Weights of a small transformer language model: 1173M tokens, 6020 steps.
MLP neurons of a small language model. Each row is named by its layer, matrix (gate and up: input weights) and neuron, and shows model dimensions 357-452. Each number is 500 + 50 x the weight over its row's rms, rounded and kept within 0 to 999. Numbers have three digits each. A neuron's up and down rows have the sign that makes its largest values positive.
A block is one neuron, or neurons of one layer that tend to fire together. After each block is what it responds to, as a language model described it from the Wikipedia text at the highest values.

L2.gate786:522535542509465538519403539462499463505415558481516568547510377452572443595526500552435456551470441407572454463503493532557419505543453534451493448554537509549431558519539444483548482440475446463420508540534488484469511555428509483515528487488539447465461527594528530457512330624533483546
L2.up786:519504465474526445508497477471406493531417529522501442564511501558604465550513521417475489459403537485575532436538494496455523506596563469537453505551624502529416501560481439486568438380419428546474570458540456516453566557380533486449551482494458444494513474485443532464520391481499528482
L2.gate987:520525508437476552568483489422523485480433482457500519365485487497504511563434553528475482609468473521386454511546427461409441530555499422475428510456581415539521434512466489614551438489454481489453519527481568589464539506486491501594585449442477481511459451493456512534418421522465503436
L2.up987:504509445502529566521403539397458543505449505520426524465573389518516546562447593541462409521522535542433543568611468412572506539533494465487537497504497441509513470585620478483464438418482524521483534489485502466502473543454517440608529421482484440418474581474526459444511495573572558486
Responds to: Second piece of names. Word pieces directly after a name's split-off capital first letter, mostly unusual or foreign proper names, e.g. A-e-gir, C-s-aba, Qua-id, Y-ent-l.

L5.gate157:552497566484536497464513467450591510465457491520466442478499504494508513531512385503483419585502446511585521515529543457426493460511530408554568489481392439412460532489485509504560486528529335492477514506488625580558445424531572507466482479457478414549497478510511444428489438554480462523
L5.up157:453491463561520537502396561483458517466449485495494449428581468479510492529464423569479588495513440522536444547512541451491502523482518438502494558477444542422512543573528472361545521605478485523496436563584445441466576532591536604464557459447500410533435448547492558446464445506470469524
L5.gate246:562556516458447499480571474564551518485494536545512549501478512390501478525494494556522581518423568452471431611483509461474467438525488529534410491476517508454430465562510393594518524500529587590432522540560484522520515496683528436509453542513507488463524532531461509473488560582468531505
L5.up246:417470483561459421545561504524510548472463435582426459514551510502437434506495489556498542511561580416451477540526498495476567453532434444501474510475365481516551549420482610555449548563466421576523441541431612425570579553505510434462514388495522378427512534426557515504531497597529428440
L5.gate390:486459530405539488573434500466614466471428484465576516526467453505497483476575529498474451626512499492461608513600472506529433438547476503568478517398431539508454457537497463546533542540581496441518609539471492411500472554525581449446529518466526531528415435490452538373543454458443519597
L5.up390:523486505487566553494513559567478601487382514523469524498487477443527606478601603534425512552513574490551547580526458635453454377434444460500549491525497488498506491501533483533535581478478421490460530516507542534537487453474465475456467438444492595446419450501502501460421427491596544504
L5.gate550:509563504512553403534484416525544460477451497430495494417601493530517436557500421516546515444604586474619526567535528498482523498491512450506523466497608440509510480486558428511546455535419545568509527577435489536475539623559528523507527552538490453492427479465411525467559545510437529503
L5.up550:544527455455509391495522472540573530476533548473498475478566525499588436496557529455456496540561615522558521627544556611449496526444540421580530566441470471482506494433515407534443506604528457559435496540465443525574383497547485606536420517572455603582490500397459492461489434474493536477
L5.gate649:452463537491446465537517510457519479435512550510541511567492535419640578538436585532494566397484500414534486465550475460445455521607483437499564440485563492483409545444450529510486528547494324472593487452517437561515490562500532479528444522460469418458409498484393450526559492490551552489
L5.up649:453476486505417424527513487458506469423496521531572506566478495433631567505462624507500569427514487473515449470552443492531473501600462460522591489531526459503437539467428495509454507509501349457589530463525465526507505545529485507509487544451515375415418517497385509527502488477524486484
L5.gate710:498508490461361527431495464568507482549454550537546480443468525485429534487493457523477477457586542630478519488448445481534424407571528548557469506514476529466548529425476504397431554491419407499566546447507548439469416582544515545490511467371445438534416490575544537442542500578415517576
L5.up710:537470495503400473467457480564526512503454551520566469425492511512446544536464537538475455442535545553446535446485518462494524422509538464583487507507455546446591556450465494441479533539425430476491512518473544545470500620449485498522491430432471360495493468576479534479414485577502461486
L5.gate727:481478457463480488437472446546514519514423575447461569442461567519536413515578525528452460478519504476475520622556437444467474501440418505625549520368530526593454530417510447462557572460419410444535572614461464393494512549536548414524456434482494525548393525389434570464516499426395529470
L5.up727:511484529522532481595430461560609508543410600495500620502564504430544492456659568540494516561473472551583566513476418481507551505531569444461539615486499529428619472455544486518469469482415545467540523441522506471473482501530527536436507403458552517520576447561465415507535530439372431400
L5.gate741:509425402564550454495437377492528540478444551490538605497485516533462502627530519504536404549506610514462527579477526498460347566529538433495571417528516519523404522463467456515458559501495519588573445587424541497542454591466590564502438514613423552501512541403436511537495427410439596441
L5.up741:423458425520473458408564515499571405517521529478553482543580601495422454472587610549472516514535442457511554582548521518535499583554492452417531500591472562469433478432592440422487491501437501514503485513517588503544451533578542502544473416515451507434527471471504526533565445478491549522
Responds to: Membership/affiliation prepositions. Prepositions, mostly of, in, for, after nouns of membership, role or part that link a subject to its organization or whole, e.g. member of, part of, episode of, commune in.

L2.gate23:457531492429498497562549516495479533561473522548470477476510376460447479421505464604513567577481549437482498553487484569528524432506397398521485458486452531502520477494573563523397569488494527485509490511520555550538523477477495543460521542597526505523517496458496471561523464520558582520
L2.up23:457557472450473489555459545528436547476444546476492452469437451425458447450522492606520539495529508446468510532465456583481518416482415356509444474527442599479533520522583508585399616475519483501438482551576528624510534450481548536488478567571562544519496479493458498523534456470544556563
L2.gate788:519493482505505472488518502511545580447539564420504524525541477558436533519473467495506574507549489500504455544531509614536550444498420519420403455505410542448547561505447542475429524480541528558523465560543508490444460422511452491462476460545478544477496492473453589431475540550490566510
L2.up788:498573479537557491505548483518523579479560499558441444466484471582495456539456535470424513524431518450519514511446498591476571532517579506471540569508479556465568465504480490555489573434445506464455492537470527462424570399486459522486520613539700570490519517435308522568406509466491516532
Responds to: Noun-complement prepositions. Prepositions (mostly of, also in, for, with) right after an abstract or relational noun or verb, e.g. sense of, interest in, love for; also verb-final -s/-ed in list titles.

L5.gate129:602502508537493444420418507547498468532411527470481511521431506467468464543410462544493489517470432471464560468435443482563437469447457545456515548520428596471573570536455520499469553482506550448531470433463547422416449461495552409541534477486541525457497385484485465432528506522474481505
L5.up129:372565538541519510523466542471490543569451453512508423479493436551498515556440507593555429563575473518479539512546457412492513475602503448452533514561514525455429456526570520520579529472468454446461486509568572534459464567417429538528477436493559535505490553478510473400461587577404527566
L5.gate181:519477497482590480500535433495491479554474559416500548531483553429534503447501535497513513369607469534516446496472562464542426445511451467444505447504479559451474424526465546471540506465433491457536507511401510500541464531424464416462481542575493491564482495443505544524456434500492574516
L5.up181:548463531495511489502503419467513454484506517479521497437545474485490416425518508523483528423515438584513461537481553496467450430525496528500531520457627458448537448584584543590538503463506544485472552510402426458471507474422467430460510437586422505455415536579452488568506473452462536512
L5.gate227:447538481454519460532489407408459484485441559546536492451517406464444552452559541504315485499520460524447527555624433537584474505601502576576523547571548541558525449476516473541541423536523376565438488551490558611499488470590481417539463449503521498531510558616540478545444539561531565471
L5.up227:495501515510514422542493413608478449487399501504451578402506421465450574542548456542421472497532446511618537475519508468578503571547495476562465470579553538536479461483496461575522391510508479555465440494490496535494419518484598504485409516554475511413545508510435450528502538551520391510
L5.gate382:445437467531538498523442506466546504523468601482487504469448384458566436616422541490587497437556497515512391495483486537428483459525484523397474472453383513462442537499456490536434502517493479462472495620495486503508435548410450465492509429514458429548428483547485532497444444563500483395
L5.up382:433602481515486541476541595422458512537456584467396547540469462543517495556526561548488495466543526506531491554570489433499567497532502541520505487504562549505568496465465574504529505550505541511464456525543491474511534576492392495535499407555506503510518479512542496486489481565459618399
L5.gate487:511416495500585568528433465414393553471449455464479530481451384575530528489470562520414504556529480460521544570559450484472497463451490484510452398466585494430485450515507432569496476515482459468476483518475555500510489547540503375570478415507400510477523459497471464556457501510441589509
L5.up487:479449529527576480441449494362365430444526565549464541515472401481463528397485552474428488648522454527438528599606470447509545492565561550394501578627494424470495477586605473493544553375541553506496453482538566591491575480449517552484525425453422504493487456557498527518449472489508422541
L5.gate541:535531484460509513495576510493486509456496478494447478536493550544511502492425512434385433553525506520447566410555464478472492530470484556552498512512475405521530537477565520566401455428446547404488327460500513537457475461432425570468456547465472432513526510447485573553439504584494524447
L5.up541:446520528480507427442546483457474449588518513489520535544573416468487460415458549450463497498469487490542480472534417468507475471476513463405536519524475442457502505571530521607484507506481556386499439535564555502464553588489474461467440525468505428518434513484656539614505479528466476569
L5.gate652:560407499459458487597424539552487514462500612561450391552416541499492454569576541522458554512444537511534467568517499474505564490487472471557539556529494498607616499553570497443519456467487491519453526474479550521524491478508496487647491520481496492490480636469488499528519509532406504446
L5.up652:561484542496530519557453577585425545474533493544560391541469533476550428494577485478464522577509533493530490544608484420465586471468407471556543556493528455555537504590587439501510484455494584551508512475488566472537492450433453501554511415516458536516497643480505565524486484555511449462
L5.gate1008:552479472541535547521363513469480530510510444424452606544461535541477472480481460468477583471463461440374484520530487451519567554484420452540463480529538530564490449421502448559458481515388534460460434508497514515561485533484541506637514519493512517505447613618471437533509455487476534548
L5.up1008:426563455498405610468505497588437523488427529456503486572531476583508508539538519579451488496497489489583509450527489381459508538528547492382499466566465493507428468564563461485485522505502405533426546603463538529548536474460490507479440519493469559402569485434481575557535491419477528578
Responds to: Early word-piece fragments. Second word pieces inside longer words split into several tokens, often names, rare terms or section headings, e.g. Mu-s-eo, S-can-dinavian, K-wa-bena.

L4.gate179:475548503460478482515554489457493519447518533483565544405466466503526560562482561567460421487421405513572488543461539478444488436416471388562535443472505536433406656487469481479443533589484456499531498462539503501441469542426490487509516534522508520504534588451559535472486508494493539506
L4.up179:497457499430490492488542483498495593460567491526590479447514487476507544553500543484449457484457509480565496515395541390400484402474474456560525472496511446410373582517486496505452506497456463532536462500531500501476504499483498529484505523479495518568499535436525557506476448557460546577
L4.gate313:444539441549438431501369456499516580467470463548521584392575559548495603472575524492430486446522512469460461533577512485556487516563398520423538521503473571499446519585476450484487494513514534645539439567489454521445556631336394487534390444485417435430500501515423490604501475546499511474
L4.up313:489503464564567509459412513451400427361580506537452625420460533548579602504585631560535515489535524537503542473516511488539459484514461467492540506569496549487437563527486483504492459544628568534529453478540537472603517518539543461469516444445536487470466452510486512499574632552515424544
L4.gate418:522525486541510450483592504470565511507453475470491538501525444614514490559468553448559441473530564510464368558453534483489434568458461526529513508536552425492443507570494463500507568521539535562505480455569449535548546495459505454436532468542438574575476481450443574460489463582488567527
L4.up418:457444549588436494358540463409480512474528533492538503437448544406550433480501515537496577557546480487470479545531566529522543434392470553575405427534574499475515581535431431536369478467575477526572602433469556606456517463503541428388527490546571488427413504482546463586550529431532404425
L4.gate619:485428533518444439475536526585505512479452582505450506474466478480519466598491443435480495469444540464571533486477556557462531521476477456536480551549564423591485522471424480457468474529616567455401494506513481524440559494435452471620528543547487547438530476578511512466452487524413498516
L4.up619:539405530449553490613463608509457557519482488497472493509548421416481426534555466404518535502491407514492483524517565503395520569449572403440556518442445425434467555527534466492509535527492535489397416463482508401426545518510524521531509528581425520588477483486472505466547523524610533510
Responds to: Mid-word subword fragments. Short word-piece tokens in the middle of a split word, often rare names or technical terms, such as co-y-ote, Tri-est-ina, cu-in, Pla-id.

L4.gate25:529519441438466455494429534607637487483469448543415504539512487523526426575519510487520441368473516504463481535491486516534513536457533460420610455479528433390468480481459444509448534550526430561482449543511529497563561501432593465528501431529530506538508521519543490492572559537458479492
L4.up25:536528400471409579475540442449444477464508459493502425449469403552495346534505499448494450555531508521508481508484484592479458445545472552531489511500503486401518513509587419554504601501484492517432505575521529511441658479548475405546373455517475532500567470500473437435388394478564440614
L4.gate536:451551694521474521496506475538438464468469376585453453509578464490431528559490539507453492463471464503459447490572526476536496451406496564474494422637537457543635433532409462437567504555557491534460526467598416468515442584386418447514496499435537494509460536485534503443529446460450531517
L4.up536:453373579396543503568480528439464442513457550573465443429487487354495558491465434512561501523470421570556504513485429610423460516440503412533516471519471464480613498562442472460452547543587471561465481548566591439501544506460559553574474521512568436460432461423442621517491486483430497363
L4.gate687:459586557525494475534383534433486434536483509473642448463505477469423602557466439471491481537518581456478427499505529420541492584506489590511498457456497604464475523409501501577493466600513469522485493440492536430489524595420607521474511472512521534560409468569455449450516516568480453548
L4.up687:428495507455597622497500514544491499519499411491544473567521517505512495496561533550550531576504485500487487521579521542431545441500534554609485515450484476445553544521419484512591482484533464476480449550491472507437563448536440488470577515600489520493516504451602495515469525507546439548
L4.gate935:470503481464562577539524439487464508497498518496569550437509505532517470581489518482487493446407509631541482469529426435564499474449464595605529540483534516505429521530481389498419434517462540493488484477492511584530550572551458562504498467377458572486444412579559456497546520501488476457
L4.up935:472582415505457488515472516488430521463394577519502477491442456519388558465398470536523471549490537567463486551440462459459470524496468552527503542500528488477564515471535413461533471538466530553444500439515606492401405540492562420589499524516459592524479436638455423497466490513456541524
Responds to: Partitive "of". The word "of" after quantity or part words like all, one, first, part, most, none, as in all of the, one of the, part of.

L5.gate314:444516544510475497441612516530455505552623474410455481499560494423536472519520542410463412557538454536463505531457579500393549502341487517570508541528524582435454536446470551508449540355485466510435474446481492518507554526519480534484534511588550531458508476452491537532527356523440450547
L5.up314:453468527519475498449604546486463514571611534516463468517585575489521439452465516441508493493481454428506473412491611512525533463388486527500508425552455456428564604371457535471496645444534509412471562457559401501538550534590481491483467547585560520431588495504502548513514432540462500480
L5.gate363:400527573544489484506536564508457453541541458513480503485482511445427501458548567441547493529499369511500546574482622556514522580463480541510533602492452494509516543528407482335511556544532520477630536568433471428444469537487437500532517548555477449530548517480455516445549543460485518478
L5.up363:408525575490465507481587510543487459552535450531462487487490489444468482501573542457549524476509330480489564585458578578486495532404479554520481633487529485537526581531420459427491500527529531486636513563421508405379466532497447570505454498536495533542485467505548507411556530475469449457
L5.gate592:563476431461468484380536461515458494545503522553567547528524498454401553533532524453555551471562542478511398615506558504513512445454526513585407525523511566453473531478388478490496580549526509479464454430476485453463523498497403504466535551538418470475548383510393565576491509341506404461
L5.up592:550533448502458508491507495530468532534552479472497523498463549504415628519458567492496506500579502516536481569447579509503552485366565530482575558497501535466538510507426531565512506490496439448549486442542477390490526469424530494507535502453442443427459490434400506483538505491443597442
L5.gate639:553574556486508547409483431508487463457551437469538553429513535513579552567537620553441497537349549493541420471326536519513462565442456526543580515472526427447482551501512435462437556518517491507489544483425500499528458481556512479518471488417466458440494483453493391549561439555530479480
L5.up639:486573634552495481462542471418476530482554481472489608448445529539560535548438518498453521570386468464555475527543493493411569603451482419496553565508445456404499472520476552476440535612506463426554421558480491471515506446425471474497582425462443447589499550522456472503538473548499490563
L5.gate832:568452502524563609468529597565482482529474440476507495471480496522454433538452528411587517501482545569489426518428536468539551462457490497561501521440558476519521488551415440587472618503502508483527502499416503512439439483485500449528540548532450466502565519511449504539578473458534516492
L5.up832:515477487558510474510507528574461425525542526505446497464571573487498564533537548460580538424540498575509499479406494467504516513473504486568451514466557495453542398564356483484416600511520455518495488446509525474482464499469522477526556514446605516450520517493440404498534591481524476459
L5.gate912:439582599509522521469549446487564489533591537551420509475500458436553523508588430601475503530480439433512497401495444530540498451551504534461541420435501524440472486513520475573389585497495550554501562521537487461475478495471441478496562497588478580496619393539470529495489572574586514571
L5.up912:486542491449487487450580473458449557515472556433533568473570487553489515566486506578502535545507505630565460466520535569424405430433468601464471519455539560473447483469519544545376602551528448512552547492495576437558466477536505495499458484531484598530491522468541487505469519470495542569
L5.gate949:612409536444509564606449524447547471548541482519523589494560588446530486622536527517478480511527501443339543597517510482477509476517462531501461550454521507505440425530473488650494432465597537422601449493527537482492467492536551496665462536463462507475507499557470434395456449553523517480
L5.up949:514453576499564610557413584453502464620511520556483492499567458415492461463557528475525549549470505552463514440486556534460525477510517473495475519507579537547476486491507460551558414399490536505526476490555562466577526579535472513629562476497460450546512469506460552482501492508460459463
L5.gate1013:529466547492522588442526534548387565506507422526440566543532510500613582477528534479492444432570523558561513524498532493429438560429432518462498532458406466441406550484416521465480558431620524525540512528432472413434513489492535441530546491519566530411515488472424497553425448585514534510
L5.up1013:564448574450504534468588527471478596412632471565549638598610423498559523581492566398423427484526609488598515496430539480531456532410474490469451486490495482439485553533418493478484582430518632491604473501405457446438472453466526497555575507521495471451481459395483494569442418433525448543
Responds to: Mid-word subword fragments. Short word pieces in the middle of rare or foreign words, mostly taxa, surnames and Latin terms, such as Chlam-y-dia, Plat-y-cerium, fil-ig-ree.

L4.gate211:507499520426560547575545598422496513565478529520464472526532381444455389510499512489356529564586468553516564513590477387480528483508512498358532497579466495538454504542580537550448529477503565356453494502557496568543487531436470443513483454460525428480387515435512447571454453441485585532
L4.up211:456403580501566518400455434468468378416546478435477486475436535591589546446570476475411468480544559534432450461592495428466481467542477481512451505497467466543530477476477437413458461574599453548425511498567445494459468559485491521473554446434486547450455411460483546632526537496477460518
L4.gate235:505514510455536483472436598465550529460497479567509483406519423510399528650410437609520436506582448451485512516487474514516508537433499560427518418495577409442485472531534525503506460454552445552454497547556528495474504533573485525541490520561473447528453497522573438564454388601534520451
L4.up235:492466471500446466567518596546531487494449473527534454502473533474393493478398481466516424444445464476461572542503455492518409453455480541460556561552522429552478525538627505564478428492443576596516516512537477458518581494596412513459470511564479428500502482464452391549503442562527554560
L4.gate578:469534536531502474436417571516467569492487428526570490575533443484395518541503510543501519523530498572537443533520513421541445498541508505479535511503550468531503451581633527557527504558444519440487491587496595532571539491482464444509452504485471476522491531436555427571467458544514511520
L4.up578:526625507543492486511446536465424559473454559510572516501478485506518473519377497523619462529483626482484469425531501533488485505501448510482555483498579530514451523539576509570467446495428503508501446466497592525515450543486485481548542590398565518472401397479572541473543453558535436477
L4.gate791:525497540395583525505533461430429454487495349464559457447602418534512479478417401504421481462452589435457542570543489543549528540506570475487502531448453495410564496529497494429498405467405440522496478451589541601507489469505517396498481484522606547579582434528522521544413493477513440537
L4.up791:520506467531557483519485491392509470600418526439548489586479422524517477518505434455455555533538548491497536458546452465516515490409476484424587517596432491487544513491584514427515498449381546490485500471578452499505495464442479395618478392501511441503403632467537475513512450546619496528
Responds to: Second piece after initial letter. Word-internal pieces, usually vowel-led, right after a word's first letter or letters split off as a separate token, mostly in names and titles: S-tre-tch, F-lu-ids, K-n-app, S-na-pper.